config.toml
norm = "rmsnorm"
norm_place = "peri"
positions = "rope"
init_std_qkv = 0.0211
init_std_o = 0.00431
train_tokens = 122900000
MLP neurons of a small language model. Each row is named by its layer, matrix (down: output weights) and neuron, and shows model dimensions 80-175. Each number is 128 + 32 x the weight over its row's rms, rounded and kept within 0 to 255. Numbers have three digits each. A neuron's up and down rows have the sign that makes its largest values positive.
After each neuron's rows, "fires before" lists the tokens most often just after its 100 highest values on Wikipedia text that the model never trained on.

L2.down288:162097159166180161186181136200077130180147122052126106147156117145141117086130147127157168132149203137095130142100147121116110138129137139116178100161108149180157160128193129166120096107111117110124157127125190124126099086073130118089019154070092196100135178114076132150129096155147104104
fires before: "|", "| ", "uc", "ac", "ong ", "al"

L3.down141:085062095199121147110138102121062136137109083110062153127125171098165121115163059083105136102078104211105112125133179161177159108102102126163129110140125117128136106096124162120137075082169165174143150137184126154118139157088131164117135160099117103104124129077161151120178077126072097101
fires before: " ", "and ", "i", "and", "ish ", "ed "

L9.down286:165100081121135099165115123155133146158152126127153124146124134128098133120128127123147126080183118117113168127097160162095121133100092097042143155097134147131188171172147127151147118167110077120048126092141153052160115117133119145137122146153073170128141131132149158130203180115152132098
fires before: "s ", "an ", "r"

L4.down107:146162085139099121128116142126124140126158089094117146126108135092143124115162122125106060194115072168144162111127162116172163113114078103155144086134134087139124164137119095067132041125132090163068137181130139124110125035154141106116131106152094114145161137117103132052097195118151116111
fires before: "ad ", "s", ", ", "ad", ". "

L2.down206:094119118123098173127148131112161148169127177097083084193113055172118149146086085107085131119123161107081153171182120122109095109153164082100177145130120118133159140128175105119138139107122147170145138127117110158152191140175122137113136079096188163145131081119145120135093125117119097096
fires before: "ation ", " ", "ation", "ar ", "a ", "ti"

L4.down46:156140182126098133132146132166086103123145146069148134055147118113125050149150056160133146116133135079128114113129135141168142154152119134066093140103134185169109129154063178144133121108148135148108040161118099150104136139141099098186159162172128128083139107131160090084104172123104118156
fires before: ", ", "s ", ". ", "s", "le "

L8.down71:111089177139084205067090146073138136124128143141113158110152099180142078121136163140129099155089070143074072133111131154125161142141118143157157185133174119151063149100126100083061118086125105165140071134101125102118154128196141085069132137096139114145149166018160090094143183128138179135
fires before: "ss", "str", "fr", "st", "th", "ir "

L3.down137:130201145198075113106087165114127163109169134142144149128122138092169120152107110123185132118202141134154113140138089091099147055089150117122105128068149140147129129108141117152119104155130142106114145123174153181155128144134168103171107135166170106121125145149143047153174205137112045095
fires before: "si", "in", "st", "ol", "ted "

L3.down196:108123164124165168099178076173178131113069133157100063111121126149157111089142144144137076131142124094124148149109143129060126157141084162101168084087084120162118155059125138129161145118088149124136150168112140166075116143133124054114063127108090089117161137150124118131156139108135087167
fires before: "on", "on ", "ain", "is", "pro", "po"

L9.down252:149183153088084100085101153099175105104141191076130130121114112152118165155135140143144105119147126144155133116127115106174161136180125107156121125147076110121115137114119096103181096151218071138088070117173132134141135102195122110091138029144086086102144105158100103146109162107100157082
fires before: ". ", ", ", ".", "man ", "and "

L9.down283:128102172101132124133117077161087147113118110030128088115129142165145106130191053139115113121150092157112114195092140114157110147157175148128132158130150154114118107146119119161103109171092138149094110157173159113080162145150163158133172131085130130136124074101188175112135130156089056106
fires before: " ", ", ", "a "

L9.down175:121141118130149190163197170142115074119098144101176178143182166186149146087137104108118126206123166145103132210160128085147112119189155123108152124145096141170153076088104147066140124164112157142158096123123112105158155137104135172153128114090155123105147194143149120113132183108127156151
fires before: "|", ". ", ".", "i", "e"

L8.down163:097150124081132056092116162126070117120121128133178104144119071101179121060126099193083159119160129108110147134105132145083149113073145093122156128117156175113143182121104089147150140163136129161126098122122077132160165143132137109176189131064110150113154147123159171123079145110114103141
fires before: ". ", ", ", ".", "\"", "f", "s "

L8.down92:096123168147029159184135141130084111158176126176144170099111098152116106133149080098115130106064102153131158124167129106194154153091079130142165135133051119100079087128161205130120118156121118062131130171111188162131134165116148171145133126144137143102139152113151169154157076070116178110
fires before: "j", "tr", "gr", "c", "s", "duc"

L2.down377:157159096178163116128129163108173198089136111164148118152098106101121074109148186117128221056132063097109122148045119098132151097136105088089126085142131182156145178095154106107166122139160123118184168041115103133093081120140173118167109142168136182094152190187149129156142130120106207181
fires before: "ac", "e ", "ace ", "ay ", "an", "at"

L3.down162:100107169116131167145126136143128148115125096125096107134181153178164115133089139141100166155110171216120143114097148117175159155140161141097118109104181146144178136171133112191165143133107158116092039202210165132145150118123151079193141160096131142092143097073132163098160152124165103058
fires before: ")", ", ", "–", ". ", "\n", "."

L3.down82:146114134114218142159103173148058171108145135155075098124171118143088153129110107163161170108119110151121147137068122073149153171096147174161138161178133101080106131191105136120096173129149153125070104128148177140148165137119131114181127156087101110065133085165142135106130127097095142113
fires before: "| ", "(", "as ", "S", "is "

L3.down277:125052140107162099177094132176134128113183158157114141136178131189087121125097175150128203069118103122104106105079101154130105115079126084190144165149174111095152163102092097162159130081143156133078105105094131140150142141121180112137079108159073157124108095124101084140110106100132137168
fires before: "| ", "(", "|", "as ", "and "

L3.down60:168143126103148110156129203169146108078107113112103119148085111102079100118132172119107154187102110111179101089152103130118144192072131111170099146127089096157192153104094123148143094135130124116112087120146158148072141133172096139192112052142146126119066121093105149143170128188157132078
fires before: "m", "p", "ld ", "pe", "= "

L2.down237:161175132177117124165137151187067112122136088078154154152104122176135106190114119114135147098118143180070223110172125175138153153136115144078141130128159170162140173131168116136129128149176146149122120145050166152103119104118092144084089161141108186069121177072164140205125097143118100152
fires before: "| ", "|"

L8.down231:149153130124169158145136146159101095123132095026124115141111125128111090148178115134117171091140178207109145145087138134214167091105141092063127090152127149122118150107145148141128074165121102101086123132128140142108117122138135181119119131191102112183107142150141109146176115168101199140
fires before: "an", "c", "ace ", "ear", "ac", "ay"

L4.down296:088163106130142128124145152123128123173154159111158104100114129108112166188169130090094109162127152147165114139052140189132133148142147125188118127190119136148175187120080149085130115111141135067136159141146099123135183153142133093146175124090098095161120183122126095130134202122187116102
fires before: "st", "ri", "m", "p", "l", "r"

L9.down97:174127078138178052145134162176160115128179138121124158116123139085112098142131145151108187118156116116159070190185153124157105134125134111129099121150138053166174106170103134093079154067154098128146093127118192130178114132094130132160176093225111131123129123178135127153185161164066123128
fires before: "si", "in", "st", "n ", "th", "et"

L9.down141:130135105109131117120113182119090088113097107125100116143110141112107127132101104169123120130122064116161127125103115117184114155108138124130127054118130155080085176143099101127113161142119067116132139112091079151130143116144185104117105000160118129113164168157115130117127128158126094102
fires before: "; ", "0", "5", "–", "6"

L9.down328:153141104157128131166151082098145155152110105103164104156118147143137152133126134103151114080148134140139184129144161133035081087191113102063150144105161127167060133141124194147131198180129093154118165153088090139126140155076182148131118127126148113165138161130125149111104140107163083142
fires before: "e", "ord", "ubl", "og", "or", "r"

L2.down210:166100088114116157170113193168072123064084169127154178143108116072142145099161143136130140181123114115112111098160163132135085107058147057119115119095147111204119172144147128086119096124151195135149124130078125120133103171078099177122084118144105138128110150098148172105145137244169139099
fires before: "m", "p", "= ", "pe", "P", "A"

L9.down260:120106138137101112078142153117106125092133100127066163078128203086188108149147131190152093122069130109101094120115149085219129117139091156110116106152110160132072123085081106090106117104127160153139117167111108118111140156158179128145140154150144096096136156139092110140100163080165156110
fires before: ", ", ". ", "==", "t "

L2.down170:161145120143163171151157165157169096088161120123117159139107145110143136138104151174054131088147107132203110242152105140050140120101095104105113134066172098198137103113066133144123124158161117157115125158120156127087127144156189115145070160130099161148099100127168129148166171134115086109
fires before: "si", "in", "oc", "st", "ol", "em"

L2.down26:091142101194109194181074121128170122146163098140177138118110145123081117145143157079134084114149082112169106137118168150175149159126095114113137080183149164140147122113113141065092102145155107112159145057127153108116157124132139146120175154143138145159178132151084076166126169128091204110
fires before: "g", "st", "z", "m"

L8.down217:134089116091112136104102114162104115142110129057125089160134171145142113069178141102132065120125133143148073180112154094111144136108150108136162142087140097168139143129075087205132141167128119144139150175105113137099090060142138098085178133096073117114104107160085101172083181133130102109
fires before: "er ", "er", "r", "ers ", "ard"

L4.down340:105112150074107134153102118106161137197088087134151146108119104141113085147138123132131126129140175110169111079124170166107152128113047095097129094143173153119132182158089135132145108128123094089119078103113151095152101159076130076161161129182105060130090201124084132112143122097092106108
fires before: "e", "ord", "og", "or", "al "

L8.down106:032115175113127134091126186127166140138109120114095135136147157117110086131123101150109101131094117123132145142153115165091140175124101183139080132168111129099133145187098100094147111126142119136056144111142075118136132167162052064131107060095095138085171108133133094080081112140117114057
fires before: ".", "; ", ":"

L8.down376:118087121117119118147129146128156070118090160062117090099165139112147100160140144107102095186081153145150070166199092157115129179184181130174101123108119133149107153097140118149103110183110096118163128125115123093103082155105117169106120137176178106083153197175115044138117143094152076116
fires before: "s ", ". ", ", ", ".", "\n"

L9.down324:135154145172217101115103112135088111159076151088100109094144159115182121135158107152172093158125143119116099107069213115153069158178081180066111107135124132142065124133135092099129129171083111136101075130096150143140148162070151166077105133141085066132140167135127140164132151162113101152
fires before: ", ", "ul", "\n", "k ", "th ", "i"

L8.down314:174159102217113104138096073116115062152171113095108109125107149184097136142118089118126077152130151066122110113078121158083101085102154119096164132105151131107088154123135082133172086128117117107118123063141133124143123170094142114148163085088107110121099164124125114155134122106128072039
fires before: "st", "e", "ord", "k ", "ep"

L9.down39:118156086129101154188163097140093115116134142173090098154086057072069159082124131138135186157175102172144146172142100140108116123166145142126130091123125066145200154142184085112106148078128110207124127132146148206133180148131115156098135091186134156176088118153117099137162088161062127138
fires before: "a ", "ar", "ation ", "ated ", "at", "ational "

L3.down62:188128158176107147151097097092131232111144152130084137134139107088137081165142112085126082134139118137141103139081126195142160129149128069132125076205156168127130171165102125141184100111125106145133128127108045062146151097160104160080105150132111153131120139101099130164071200122116155092
fires before: "g", "s", "z", "m", "st"

L2.down129:085152116082203184135106107118138119168102097161150183169179133121089134194090195140133138103160128106091136141152124182137110137097100146165112158136151082095109172101152157156103184103179094083027106101146145141137145095160112125103098086096117106126129077106122142117146162122074127091
fires before: "| ", "S", "ti", "as "

L8.down250:082087143159142168075124117097079203143129072083070110138094109056152141135129092092120111109168114161203127137094161127149155121128146119120111077141099092106105132123121173112087098112068132126144126188196178141127132147158094107124158116112149104072129117104074091139074154116096121081
fires before: "n ", "n", "3", "7", "ch "

L3.down101:093099114168178088132139180150155168144190134097099157091064111110114152078156127095094143107178076147094163139158194100083157115128114067189087135145139097109131126161128147159117122104135114117135136173205183147138137103132185127130130126150119135183108089120124108134108117202128107134
fires before: "ed ", "i", " ", "d", "ine ", "ing "

L8.down46:115116156141101112098122151131185109062163078150085100123171151118080124128143190154115119102125097123146114168134157122124100082138157155089188112112113131125147149150107095152110124143096154147216191145153090142142110174078149111137149107068103097112129044155085124123076192142131117195
fires before: "er ", "er", "ing ", "on", "on ", "ar"

L8.down84:093153123101133107164107133141094168133154124129113160114080156168108097152141107128091119115142105140082124105152158111103136143111114100150111130121106117140109091096158114198157125187140107116157145124122150201091077185131118058093144000118086185109157104106124103121077140129165099099
fires before: "in ", "by ", "and ", "of ", "to ", "."

L8.down132:116163086144131045155130174189103083123100121147147139099123076164163081122071108153108104176085086111131161132144107118107159099129122143117150172132177190124107153156140175131148088166135145084127126154111114150177116136116124139123131174096047134112113138124121150148157132121146145124
fires before: ", ", "s ", "t ", "e", "s", "ing "

L4.down118:097123090189157150193186082116107158108094165097093091124127142197101196178081114137116098077083133163132078162073102148150109159100127173135195127140144122149105187113145130079126097101144110100167178123117102131120145092171131126146095129091099132134164148078111132136159213144105113079
fires before: "p", ", ", ". ", "r", "le ", "o"

L4.down24:105115106137122145095118094077135123146121099074131113096131136030082145126158168157195201083143142136135130104114180125162124093142154145133127045154117115153113110142110152123094131154164092141103154170165193153110122067126103173097132157183168145161138165160084182122171115086065172098
fires before: ") ", "2", "7", "3", "8", "k"

L3.down38:153085134128170097174127160148104161159136124138150119127074154159193116115100162103193134120194140131060156130132136192088137178136069166133145118181097110145141146115198113152130175158145204153091179137075124114129135099131122116139072120144156168138110172166181133216112105129133140194
fires before: "|", "| "